Weights of a small GPT-style language model, trained from scratch on English Wikipedia.
Size: 15 layers, width 384, 3 heads of 128, MLP 1536 GeGLU, vocabulary 19156, 42.8M parameters.
Architecture: RMSNorm before and after each block, rotary positions, tied embeddings, capped logits.
Training: a variant of Adam for these matrices, 350M tokens, 5198 steps.
MLP neurons of a small language model. Each row is named by its layer, matrix (gate and up: input weights) and neuron, and shows model dimensions 224-351. Each number is 128 + 24 x the weight over its row's rms, rounded and kept within 0 to 255. Numbers have three digits each. A neuron's up and down rows have the sign that makes its largest values positive.
After each neuron's rows, "fires after" lists the tokens most often just before its 100 highest values on Wikipedia text that the model never trained on.

L8.gate364:121133126125143096101130144102118128155125167117109146137161120159093115132095057118115094094142169134124107099082111108120179103159137110107121154071127110136132105151145109089130164105140105107102085180135122131141156123111097158085116163099102160160103134148105147151078138094118132117105119132137094101106156106133119168126133107163146087127091131149140137147126116120135151111099
L8.up364:154135105128132160105141134097103082103117149135090175140155074139146123104110127092101124120157117131156160120125146126109124129133127157112166126088115136127120093101121101120110139114089134118082106133173174153135098117149144108147120172104129167088114126109095085145112120116164164128135134133115131143107104094123120158082119181139134154125071090169143117171158123129118140109113
fires after: "ese", "ou", "-", " =\n\n", "===", "=="

L11.gate1175:111129090117173111139144134119173072136117125129155142131130153148165145083176153152124135130130152164131129097086179125125141132114126108063108129100133112108093143115151110135110103129175121130099107100139088147115158071156129157136117154146085082108127170141148113095132131150117107103149144075182137079119106099116123141113081081108101148129133116117137147094138127111108124116145
L11.up1175:081188130166189171122140130141112182094107140156138073134121125129129170140136141167106108139133122135105134136086178102135181136095124145114183138113098098132101121160097137119084093115132117119143120113139108149150111117114114122139101158163174127107104143140121150124133149121102148100133155129173118096081164139074114185125089116103095149132087144140117116156111118150156134090150
fires after: " |", ";", ".", ","

L11.gate494:126130131156126148136142129112201087107163079109123110134110141123108160104120145135145136116103148155171113109118127125159115108118127131119141124175091149144123180153094116082119132135109140092139128117098138127105142137149143156114123120096137139127069134136140135170103106160096129127103173102129077104092089105140082118158110140107155149100115138125090122120107116149171130167142
L11.up494:145135109107095077173116111137130161098091117129088138125093144104127161130124097126104146176129161085133122159122135102156092067104120102095145160145122137194123130116130137154150121142156101130108109130128100157138145125127144131139113108145126126161140152142192088121137122185119124118096128156128102147104125086101124121088133135138109108127110106136119185145112108145083098139142
fires after: " |", " ", " (", " ."

L8.gate1356:079106129156118092127140111099074111122125135125179106154131105171125151158124134129128144100113165080135100136096115157122105179091153119123162135108118113110130100165123165162163105107180137119159130122147141144113115121123135140122165141148171141109076148098134167162106115150145121103132173124144128145144172100147164136146136130135141125098099112087086147117101159149117075138119
L8.up1356:118144145144135136121080184089116143146124147146144109125120161113109140136104141136121156122151101154118111139134110119113131060143125130116116124143101163132122137145146139132135076126115129136118116133146135151113146132126146146181140099098150135150109120151154123071156112144139155160137136139148101148111087180112120144123152140150157125100103128128117107122122170109129145177126
fires after: "%", "7", ".", "0", "8"

L5.gate476:139136133104095177106105113153119074154125136089107089143082147157130125125105086120117137109108166132083115145151130115139148166135132133147115148135116135105119120095141135146103148095117114140104144117115164139125124203117135116145129094141087102087153115160086147148142129125173151111215121111119120096168086165121113118189112151117154114140145142134120131117134148116097128097127
L5.up476:124173115107135128122135176118124139124084121123147136115121112151105141161098123140105119154112127136112107123169135152136164151117117114135120119125146103131109129120143119103130140091091154119067144141079159159126175150099112131180152147130094107101167143136169113134135085171109113115154082106128078097125128134145124114148101127175104130091092092132149096125112165145121110145095
fires after: "1", "2", "3", "7", "4", "5"

L8.gate478:163126134153121116083141153105117119133185153147123092085135125116103143132104099107151170116138104163118090116114127139103127143145138131102117125078120140169123110132117098094122115121121151141096117168169186162183103185092145125137137129141144149130143108149140148153101078137096126141111199116174120158127140111108115151112075138118127155121139134165153102125149143133164158090144
L8.up478:132141124179149124104123117125130155139141142143123162105129153136152164143120111117089116106142112134124083111127094122147111128145141124108086095121165120128148125141125104137118130140130113120104185155123147131141081117136158107100080142073105128159109141074133120148187104135148140088140131125128103130118154158099079156149127138136113110131150113124131090086103150132130096083101
fires after: " ", "199", "201", "202", "–"

L5.gate554:117090129151103092131093097066164106151140150136154099132127134136156087126105094135118130114144161171110126165117171132139141136134083129141145143141136150188146137093149117117135118139159158139130107150120164099127152126145103156144156157152116115126076117130112139083086103139101165123132107111112147139110124124150139183134096107094143122119102126077098128143151125151104121143143
L5.up554:086161109136089086154099109137165133143129144124152133083092114153146111147094142168110100136149156158097167122158143153134161125090105096126156105122119138116144153088114117139115178109145117142103140142140157153158167134120141154160121114166100087167099141077079159151086176109114178139101110105146156172142115106119167087174144160144126142135119097124138138136143125109091143113120
fires after: ".", " Auto"

L5.gate124:159111122144145129107118116142164159127098101143153116157120147118120122124161108166130159098106124149157127156096117160095142128134147183160194139127145132141109143187125150135120076102163163134123116151094181128118153120105137153116128169119149140165109109090094113119137152095107086147173134122145129180117153118122131124111152131151153127099109128141132103152141104137153147165137
L5.up124:133126121144120131086152138155128155105115124122120156118121142176148126097166158137132127108151157130089148163126146156098092150150159129174144124153208104141130120112077119103128165144138156114109168148167163086111104120101164150079100146152125169137169110144123100079113149108124158170141109134152099106097118118120124130112111138141127137129092109112117167142142117127123095106118
fires after: " of", " all"

L7.gate1428:089092142136145096124126185170131116146114160122119132154117118117092131160091081178147113130112156128115119105081106158132157145127109117130093163136088131131101123095109139149134150114123162112126091153095117103131112114123122120120167136156137144090115165169089162187106107095125160167146160114141101148129136128092139159137136138093140120109153150107087110099156151140131138117125
L7.up1428:165112155130107121120145152155101156112135143142130119125129170149121134116124167143136139123094116146141058175124135148096122079154095104129079098113138128158131094127115069108112134132166131164126153154132157128085140128135181143148121162108146123173134111108151122096130137146098114158146125172152136122152108131150100115134185108152110105111138129097133149115065099142126133118120
fires after: " |", " ", " Win", " Loss"

L7.gate1280:163124127108126122131122113117106148093188147124112132137146145146112128141107118168068148095101120126106116135110101151120117146135123147124138122130108108145135138120145103068103147102094171121071127166165144135120120161110156114110154163091129112120135120138125140108148101143085135109091144103128086111177145128090145124172076124114105161152110105123135129139141126186068126142143
L7.up1280:104129133142130145136086117164129108161133121150103176165167136146090100160127119146134145090107155116079121121089118147142122139116127114124138101142100076146089134145139112136103113091157146122100100181145124144129133104098147135101144182109187170134107104165109135147120142128104158124092119110129122112136130143137112124083067123132121095138124111130114093122166118178136129119150
fires after: "–", "202", "201", "200", "198"

L8.gate570:119135104132123135078116173117135138136116133121133129165119101123090123083115087152145141141142104121115121109100174152127155117123168135149134147139112117164107118109155143120163136100107139117204084136133096118099127142189119155087183101148110133103123133098134123123164127091148145183175151114139136140119131123090170145148141135142146124129148062165085149090170128113152141115134
L8.up570:116136119123154092163118134141132130110158143139147156136124133149170128113142136163143097117186081127172142108056154096144097113130114136171137106105139137149120158169070103132137135112115117080133144159119137124154110111130111159124140125107142171057108130116146105134134100153135084126112092121131132138088131101145124152131173113113159158103102088199131099140134152110062135116141
fires after: " ", " |", "%", "0", "2"

L5.gate633:113133158117140122148094128150107199094102167116146138135164138147105141110103158160127107115129133132122109063110140148118102150138142095131122156114130121161156109117116116101154113132193135138099064140144176131098152083133144142136128130117149123114106140128057133077151125132146168165158124126150137095142127129167137109131147162152122119154098112164088125053109130116144107166115
L5.up633:137135128089132134130070126147127149138122160147137130141111129102132116111127149092120116100132126125193147141104112147091121150098144127120121139093150111146144136134168137093095137092105102132127097070152134153102131137161112113095110125144114140087119166114130155110128160135135138163119108136149162151191177129089114146109097134165128165112126146088146127112119134133098098137110
fires after: " |", " "

L7.gate753:082126127135089143092123132088163110172144114095072113120135090137091127172133111170122112086153114126114119169111085109103156113108109097128139113111124108125124090098105167087154137114171107154141136189144118103145144152128125171119118120156105148155130126069090145088161126158112187110160107119087112098104106133131112104149097086140147132157121115099111144145131123126121129126102
L7.up753:122147118111122112061131126178112149123120154153156158150149123124127071131132108140111136127112100161098171167108101173108076131094123143109104119142128183158103062102118139111137116119107141094143126115191121145140089138134164149150132114152162107112096099107134154086125135130091111131100112141087139113127135129115162144121134128127070143121126130128083139137160120123134120101134
fires after: "==", "==="

L7.gate400:118136160177127131110120131147138154115106128132128144148116143152108108148131081109115159145138121127114094098095116157121125135153158157164122137119116077100122125147131133156116086117114117162108117151083121158128123129190139098081090184134144097133138177124079098132113112143116139157159137091096121117131132101120092144133126101129113116107082130106164091129130156114089154146138
L7.up400:133147104171130134054136105171130164174106122154171129108084130162103166150140133150132078120088113147165122130127124092120058140088111153138175145095143132123121135151130162142128156136133142131115143155122145146155101105127167142141094120113126097142119139102142131145139148129145099132176129126146160087142142116084096168121105120147147139110114121126137129116110108131132124136095
fires after: " one", " of", " among"

L8.gate789:080092142169105093135122107133167100132085114116174068145114132146133111104146116153191154158123125095122075124146156117101121119080115119141091151128113108079145118144111118160125139138111098109133136156110127111116104098189160127152144104132147145116094109116112128135082128139126155140142151116124139043150106083129144164129109122107130074138137120093117100167150126128120148144118
L8.up789:130116152139132128076138139137153099137127142149126122103122131085119130112131148129114158131095111121097123132128146137175137172121140104107127143130100140159112147165147086168160129103117101125112081152127102139113110108079120132118131216158139091105164130150118177182129097122107133117149119124105135152120142139181107087135107138114139129098156123127122138121113118098142113117156
fires after: " ", " .", ".", " M"

L7.gate948:110144131150128127130063123108134129123160116150121108164141148142134100106100125114120164127103134145146127133151152109140130127081133119081126105108164160133135150156164118132160161106077105134126108172120168094108141132151123148139122103147102142108112089138125111139144157177160117143148140153141114095135148126169067155151139123171153118133125170139085137131126106138132142140102
L7.up948:173105136143100154139121115094124142137108160102158135137102123131133137131129118129117137110151121179134185151128113122169117149099152134109100129129129139136129098129114108177149137122102138137093153155117144074134098162168142129179141148142126106072094100121121134093130121130126123132143155180131083118182115133116121152130187175133161107094142095113134160098118131111144121074085
fires after: " ", " |", " (", " \"", ","

L8.gate1534:092168141116184125084103132101129153102134147158132151171103100122129091123138114131098161100107143087137103123110089120115115075150114158125113160138121118121144117130151167117145093083143119123174145147136159132106123125146130133176126160119109097081149112106077121170151151133105160087096114093153134147150142121096092115131190141132116073130135133150089083069141122131134108101159
L8.up1534:118118102152113114131089114111124160131137143143163116104087134135152105153196089127136174129127131145134074166116111139158177135141061164100152134103173135152123079129179115075104133106106159130089161120151151107134093120152143134117127144111150134093127119117136129103130107153103115107130114131098142115113150156106119097133107128150100135140151121078091144120122154121132124087140
fires after: "200", "202", "201", "198", "199", "–"

L8.gate643:108130118124123158121066108137116146115123119108164121152159132120127121115076149129135129121137151123134080104121135135094118135094135160116152116150148134117124135105095123142096148137167103109095130133090177171115150144086099180144127179190129113144096151123092112139077124153082204144121128113100087139146126127187134129144106121140097132115166130110131109130124107149123115214109
L8.up643:141134119117069172140138140121157092098132126145151125113093122104148143137150113133072087138132125109168107122105143148152081125081128095159137115146148140138138151119103149137142152132135104114075088102104121159129153148123118142160097166130114114152087132099195120087082134154119144140125103150100186113092131109122121102181113118128116138130077114154093123130133143128100125170133
fires after: ".", " "

L11.gate489:112147133149138141112113099111116148120108116144138127140137111140138149136131161148137168156118156150093124128098120141147127101114112127122137152142169117130140079098129129131127154107127096128182124127146134128097110102136147156154104143174136163111072115138111088116105167113130165108140156144181108155100117100137157115133141138138104152124148135099112130088170123104104136116154
L11.up489:137126144161151158150116123161140129115128159133112087125126166166150191099111103168135105062129148138086122138128146120143129109109123120141123190153107111093087127169112130152147147119131130140151117167092133155112149140078129143115085173090117084118084139138157152124130116126138110165137133143104099107116134135138094132111142125163116133120114132127153124123143092115121118104164
fires after: " |", " University"

L5.gate913:171119108128164102135054131148120101123143122131151104101107172124138088128083151141099165106107144097119136117097122118118097141111089128156144165138087108143087134153166144108123128106183116130143141126119121106096075109145108134165146099131106126080105102126146107143145146085171131156153130139108103105117162138090100133141111119160145102133127147106120137171142141142103102158125
L5.up913:131119106127158117111122120143079094117127132108190126105116115134115090168131122100133114119097150108126123089147068122122127151126132119140101097103091113110104127094087146087119174093099167098116117125108135149153134151172151166139129121153130159087133076142154155174096102092122116081141127192136129138125120176161135087118143118146133131116151163177118113126129123130105103119134
fires after: "1", "7", "4", "2", "8", "0"

L8.gate1032:122077167189113137175121108132132089157103130116148112146140131136133151100137083104151166145121125125139138098115138079119141111123124108122114152087164118138120127148104094147108107090145094154173129151108137104155097153133097148173097125136125090076133130136139152125113143142139153129154160183108113115157112103108078140148131148120159073116130144099081140130134145116129105135149
L8.up1032:139133126153129151151109095116135139128166101121147161162142107111117105147153176115101113171119147125139135139139110176149081125111140100153083103143126134134179094074117136121107137106158100112100105159100165139117157116097143124117149134161104156165122144111128179139078153158120119123112132108107190100124112143138138133078130129118134151161121103138105114161107127147122104134164
fires after: "."

L8.gate1472:136145125152134106128098099144102132138142104078152142137120129125142114123156145130131144193106110140115118113139148121144105139097121122120089180146159162137106124130168121114126157127138195125122104142148170148101106103152152188141149187128073105083092122121095168118125135134107154153150090172091148082170115140163164133170134118118162119129165154120128153083144127096105122140102
L8.up1472:133118119127108156144140149141094122148133125138125120183137116074108115133123141154122103141146164169108131108148116122131124137078118099099113115159187121119134134091118131144146118136060164131129074128160129137147121147112132096113126135166121132084101088117104158113088139105127116113158130140156127131160112114079118157151105118126158119123130116123066144127098121112133163136160
fires after: " ", ":", " |", " ("

L8.gate776:119164159142116125097146125122152153169112151118139114116156149156126089157096149117113141164143147060131101133150124110127113101091120147115115170152128167122126111154118147166108105112137086147127106147111108112108105151108132164170113125160124117091100142146143104099152156094109158144175199151134090148140103130095169163125079111134161105099144149084140112142083117115095123148153
L8.up776:128103101110128157185157082137115096114145103119152161118155156126150115142139140134145127140102114139130140123116103126086134113141106157109138141150159080104158070104103156114124128109104148123130188110105166116119136180105178097124117147136127095126128117136118156148128130128146174119124164119138143132124142123160121130117092128166132134146104112161112097122151083159151108103159
fires after: ".", ":", " +", " "

L7.gate47:117170094132097139129097107161135146144076156175166141135134109099112140058155080150168139191101148117141137146120135129138109130100149131143073124127122127172158171136103144091162164154105109107158165153138106145144118155120143168158080182119095098128142133169091179127110156140114139138165146138179117105140173129114146149139136112121139108133141177135094150107137122132129135137160
L7.up47:121130117164071121135093124157134142136165158118162115119140111139142074095144103070130140121110100099125126081160161131144106119118101154150115118122132109115137156073095131133102134138122146114158164143134125135130128124132141111142151107152121114165120164107126139141142084169122115159164150091121150146100123124098143117110140105147137157116100111076140138146151153142156100120143
fires after: " ", ".", ",", ":"

L7.gate113:125094151125162099123086121118130135141187119138131132125167163110153144128112113100153119090170141110066154113086113119098149162111076105102088138141102164124166152195154098119129126155150114113135081124122113104161158120157137132159121138147182121167106131140113122166131075092112098113105140121141155126092075106143117132168121123153112144100103113123099085162102149129107163166124
L7.up113:153170109132146142143123118137141113126109160099075150156120120116155135146145100151130115113125107157112114094169097161132181143124108158133133149130084133124148144159138117125168146134181173180109124143131091133147131095127110117129156150122066121163089093119125112095092084113132111091084088106093144114129117096128121071148114161094090120139155113116145121135114107091140145124057
fires after: ",", " (", ".", ".\n\n", "\n"

L8.gate1449:061141136111126116167112101093130136133155146114093144123125123118104104087100168131107128160151152100128136152108100136159146142159130104091154110103109111100120085113100138129155120154139133116173179101166145135104125123152093145175124143153079155114148114163099140133139107110143147100104094094169185128111122144153101140149128085112157154140117131097077095146154134119140149073129
L8.up1449:130107108133137124140114111132142099120133123100068144130094135145130169123108101138149131153131149171137177136149167150161105138167089124116099114120132116167133113168135163127115118117142170129126143123114131080117141156126084141146150116125142146088140126149081109133157162156116124120124112131127120174153102084152151177129100146146119134150101141138121137150136148139099173138078
fires after: " |", ".", ",", "==="

L8.gate1012:108136135152119110095118149092096112139120137134127107132111108153097079147126117137128094134165145133150166093098142122159149141138155145154129169143116137073159124171113148139127146107140139150115106130135169113148122103161115139115135138129116104144112132162104134152157128073140149155143119102140108097164073134125149132157143166162152139121149118129107111115083128102123152102102
L8.up1012:144115111112129123128090132109111171116154137105156120106162120155132112144129103156110162155118148140123095138102114120113092137150120160105138150157135158086073147089149104127132142094097127125130137107148120102106104151126100112122145125150123169107134090103139149109106107074119130093106110167127111177125129115153114143090147145118098093077112153129086108108118141113135122103153
fires after: " ", " (", " York", "3", "2"

L5.gate1462:115078139169082147142132128106119163132146113123144165113099127163148129121108119116112104082165121156125123135101117148150126126145120118122091111165092126135130159123126144089143158129172153118146137155101090112126112120111109125151109161109136115123125113117131142079162123121134106129124091140097129106121103112125144142167155139156100130111108128142129136177157122129119151159117
L5.up1462:085126104121176116163096128167153136173076133144129124112087146126107115163096103106065142142126113171127089112131123138123133110115133176113132150122124117156145108152142141161147170135125109093096126140134147108142166119114163137139115141099074077131128097117120128140091115120149154153146100132118086151148161159138123118120128170143117136113094116099097098126108161088110129117153
fires after: "202", "200", "199", "201", "196", "195"

L7.gate1059:102112109111129106124098128122176156127150161115146134130136162106131137108130100132154167139145116126097123174101157165144111190094111137104138110156144157095096147161123177166133169125154136123169127159128158097177110117111151153146097119119151150140112108124154130124132117131180154126123147134153116126123128122150145129133103096201123127156124111124144094134169140140072154136100
L7.up1059:121166126125158129133123124130105089116145119130106112115142127107105155160132142100134153109148142120100089124130111147156149133148127101112121174134090103155061111128114082141141140117159156102166114157121140133150077178139136121133151148182097118116142159158131113145145129171103077131114130109106093096161147108098101105141138152114123151117130129123186085105195098144140061138160
fires after: ")", ";", " |", " gun", " ;", "1"

L7.gate1138:098100160139096126087156112155106148113135132114108115138135139081125123106137156152151152099136107116100113116101135140133163080147132095159111109133136152137116126148125123132115153125074092093078110156113137131137109134154129121144153109108104126112132127173133106126112146155114132171142095148145095109167155132128098174132109120155111134119118124181120122123120130069092139122126
L7.up1138:096121088118153122107167102101118139138149107178128137130114148107111095160140095118146099116117083130144162157136099115163150121173087129138111153111116100093120135139100108139124134116126122109185135134152166169138165119102099104102126135119100125137150119121130149143142142123167053106157100129121143172132152142095155165133127116104107141116166143098107144131105160134139127159158
fires after: " ", " /"

L5.gate1220:117129113137162122155129105097119082090187155116169118066142128128127168111142143109116131115155112124169111146119091144124117169140175096111144167175152105085135171151132159124133130138129123106103123150133158121143127090156144130164136113124186128127136090141111149174114109086134118133148114078144108193119118114164154125133155105145091165127143163106057126131104174131092136103154
L5.up1220:119115091087130171135149156155134116106137141123122174149152140084164128165118149125133138154142127155115107081142108139095135115157145110124143162097128120157095131147152150133183125130104102092101174128146128118127121091112094094119114092133149132098132096127124161129142103164125091173126117109142122112170086138175169117136141144141092118096128131119133119198132165111126154130151
fires after: ".", ","

L11.gate414:113138179132151114155112107116143153125147080120120093111133117096122131069097151151114145116154099148149090115074099140151124104118175153139119119134154135143140184106116132107151119148109146128134115151196134091096104154155139164137103130084149163114137100141178088140131083136083124172149147140149130099085102111137106186139125185148123153087121154123114132146119124117119149101149
L11.up414:090147107146158128142142111109070063156110134172140134144132106145112151112107142125117113120122146141144116096175135140149152124122139112195071093130160143109135105101133104101143154132140146148145124094142147141139140120129188134105100116108155107126124116151154143104124147154153082141142120155110114105127172129145136124161140082135131122152122088152125143187109121086115156071155
fires after: ";", " (", " |", ","

L8.gate927:106108184125119146124132123141119069119169168114148102147145099078143120138118165139126125096117132106090110165115109102082077124110115147131100119146102137162116168136124162119125123134147095121134127182130142148114101148178141139087148128138138125132107135141176114117069133135129200128136114153143094119128118114127113123179152131136133154098163133128079146135116113137105136121097
L8.up927:107146082143106148129177117107159069126090118132096135101146096161106162134151122117149096134121127126162125135164163130160075109086110146129119145142144135145114160119076111154123132138137112119151108158143137150139135167150120121107125125143131164110188140140154077129118174133172131117156129163112124131084160131125166161155124173111128136148157118156158144147139099106120139128131
fires after: " ", " ("

L5.gate398:095149105132141155179123161131131148065134166111144132104136147093095121131119126133173115147085118153149112121129108115142119158160147137116112110141134119126133079125130095100136177104174180142104196134101138106160084120149138093128142122164120141163157139092138095104110155133146117106149094129161110111140172180120101148168156143131085130124131140094097137098103114148155128112098
L5.up398:127159151166093130103122128093129113137136133098121087130110144140114133125119112136093147123153089149088109166112142131125161113140116140106146159108158145195141099132133101066130131104098147141083134158092132117155125094105152119135174137133152094110083112136129128110104130111131092119142150131168123073113152129131112087147101132181111104142103134101141138089152154155206127121111
fires after: "200", "202", "195", "199", "201", "196"

L7.gate337:109119129156155125150135159133159151110110140113133118136149125141134174098108104113142120131131160164103131148103116110058125126158080110095157130116120152133169097115115137147120108070117088133061137137138159162140138151113113148148077136151121141064139055138124142119119132141157156127162177113114104131123129119102156162151106134136158129119109117107118090134147168133120119151126
L7.up337:125164117159155117115143113164184157138133130131100106128108145120118127153153097128136137091111138127115161128131129147093138118106154108135077129131092091128146097133158136107149107128146125190146133126116103124112113111103132133104130137124127135120121111119142128143182142130102104127128120111058144158154161136089127147092130137127107137106137131142168110135124148157175116091149
fires after: " |", " all", " most"

L7.gate779:093149141119137139102131187103128118109114152109129125139089094102113113124082157157118115132155124152139089134082221119097126131121124112150107134125136156160131125120116156115133108133122115135137136122076135119123126183146093137132132135169121156152111134165122147082125175122141119136141167129159108142113113112131102143147129117127145163159182176134070135108141127166122174128106
L7.up779:137142105123135136091177143122106093136153126142119112138085132126117141110103106129161126129132106133132143119111147143062119113140070088172079119146120110152093128079093147120117106158131130134104115137129085145113139150157137113097122107112141160158121149082104159143138138127130123146140149083099150153144107139126160101122141121109106175090112153168152119095102115120146168110106
fires after: " ", " |", "-", "|"

L7.gate929:137137146137144080081134127138114115105136092124172120102123097171164152106142140151127117143121128104133134147117149117127138138113101106146111143118116124101138149134094131138135130123120130135101086177110112100152113177141132137132090123128073153116151118166173106121132134130133128133115118111149119139115123074194052159147158145163126180156115141142116169140113135124116160171148
L7.up929:148083126168163112111082119157121111090147065156104122139151155103126148142131183105108135140143099167147114144137124139095161153119109139112086124103135144130119100166146161163159178117113167134126103184107148141086139130104119144116102150095116142120089113097128151156114107139177111143147138118123103164117121094172105107119150147112104142119126132118158149170139159083075119108173
fires after: "\n", ")\n", " ", " Title", " Notes"

L8.gate671:086180150178120087107116125096135115110129063120166109119115094155102104086091131143089109148154060167125118123144136096150143154123103131106142129119109112116091138146126128093120102116101117140133169180121155121137118153141117133116144105132081156167147148167106140100144100115115122150136124137140116121099129101120120175114145142204137084158125139115112149154139127130122130142119
L8.up671:091080134069156152126154094151150103126165133138122161142181131149173121074128137156113148134149171164141135111108151114102074116130148137116147135122158134155132184116122112152124133099096093130134112126125084098079118094138120126124100123095145158081101131103077148157082126118145133147136122118096107108101133087108105119096136129108117131118150131143065111124116180103093151162131
fires after: " ", " |", " ("

L11.gate1522:136179143162130165141146111160099110147070134111123147104112123107118147173132136160104154126121143141116149090139146161132086098136174132143118151142124161136120129113127147120175112158125136099122122170139123119086125160160130121116106095108137175165091136148171143122132100127138111106149122156130109128086150105110123161169145152121114127118105105106085163125128108124082131105134
L11.up1522:145164090155062112074129109117126113118090120081081098119154130162128131124130132148139163111098117139101140153129141115118157133123101133108119173117125121137139095106084121099139166147156128106109086135123154097126101099122112123153107127119141161155138117142148147117170135122152087150118141146091148135135116131071079150146114149152147128112134098144169109117137114132153113138097
fires after: " |", " Gold", "-", " ("

L5.gate777:119100158143153130114111109133136123129128116128141116128139142084095165117149124123173122095096173103144126147108122128150109097107218083151147118128134189103147161136112111113133130111140132117115136163077139144135096132122098139151117124137142093101107122155149161153139076101121101113154123084184082142105122113135110148141177138158142095094124143095144149137131142135080172134141
L5.up777:108120120113126118115110126137104144114188118149160121140137106123159143138119167149126153157163190081120120141117087121108145160128147119095115109144128122104124154117118127132173099165097133146130099127163135137102161156118090107105110170122121151137103125154120202161117097095116139104120146105139096146143117119160101114132170154103162152139124124146109112160107126136123165144098
fires after: ".", " did", "'\n", " was"

L5.gate1236:166145158168127163142132149119130135122104171148125132122123115159161133135141147090156154123179130109115129109136136108137127139108114144090106117115115101128147119065131106163082120182130164119119131156173149116126115118158107160142141127112099132092123096166135113130164110152136126146122108140183150099145162133112131166149080126094187131129098171159136139126130129149108122102128
L5.up1236:146093146177161172152153087165160130124163155107099132116134101115145154095102174097092160125089123125089113152115125128093165103083139078113134116157180102128110163116110117140128136102150152170126132122150167130141084127090123144109134170133122163072080098116127139111104173142102175125125124099133099092130124119109117158131100104099131158132170077113134146141117121123158108154161
fires after: " ", ":", ",", "-", " T"

L5.gate1522:088112153146103107144117130144090093113148152094119093127114062134131130144107111128100137168106112087066096119097129110146139135137119116102130116154129121152157133160106164147140127063184118095180120153118129121081153139129110127116142086144090152110092116146155098160129104116158188098093142139151079139112095099140094143128110132139202147109168125153139126138116157154136115086084
L5.up1522:130117066114124118158113131120145106136108159127129110117110140130131087149123151098079106151103146094182132116115163168167162128099119119148136109134149141116136082106112123124141126110131141100107139131115113088091180147112138148113154107129141083083120121126100119122116145139152146152161085122124116158177161110140131132146103153131142113103153119134089078155102089144082099081145
fires after: ";", " |", ":", ",", "|", "-"

L5.gate484:097141141143148096096115106191117142139130119118101100124159132173113157143111088125156128127112081161104114129101101089136129107157104128132120176138118125132103173180091113073092157126177185131147123150134120103098098089110124146116111106082095096108141173127197119136182157125106135131118086102152140156158160100181136142160122171113103128131130119141146111094141148165127142127120
L5.up484:089169135130149145128119151154106089139106125065159175088145135169143121154106105109108097126113126123072104080140143125149162140137107102135141129115115128133151094177150144143109151110103114136115114125156131099141111125144162137093104148127133109161127174134111125137106119145133127102124149100174104095134139137147090153145103148157127133105120107097138142117112145149162117177118
fires after: "198", "199", "196", "200", "197", "201"

L8.gate1277:104161089086149080167150123122122118117100151122191101143120102108105105100088169126139122113156156164105139042114134126121140167130127093120122136141106088109133128161146148148131144088131103127139145144099144138095131131060170156135152122117127135135159146136124151141124105116145134195136100129142144086152152112102136146135163155151128122143101108115111096146168108137177141132111
L8.up1277:097101139110127121125109118117125139094086100134206154138159100093141124094156127133114164122127148140144128099161140112167096108152140161100170144107125134104135110087104097082126125124120130107135109139121129113103140113133125142121144132138112178109162138117108120107202154148152140113069122130175094122085146148168124136118136111129144158126133076119107083167172131162104139169149
fires after: " |", " ", ")", "0"

L5.gate667:071125166145126115127108122125143133110111119115142154132100127145106089114118148124126153138127138141145108152128141159118124101096109112148137122142163112165185135147111125115148109095130085125123128123093151180102109112113129143121142129130129132133082132118112123139140143063112123168141142122148116147099145119104148113135113113131125159103097153092116148130154136108096152158126
L5.up667:115148114161135139124153127160139136130097128121153129103107177147138102134157105151142090171145131103145090144121163179155174102099139136183152142141141073168146116138124138135133129116145144137113127138100120131095111083145164131098131118118135130148135152131121142131131124110107098117131103135148130148177137135108166083135139108088132182146129131180142105145104149119155151169120
fires after: " ", " for", " of"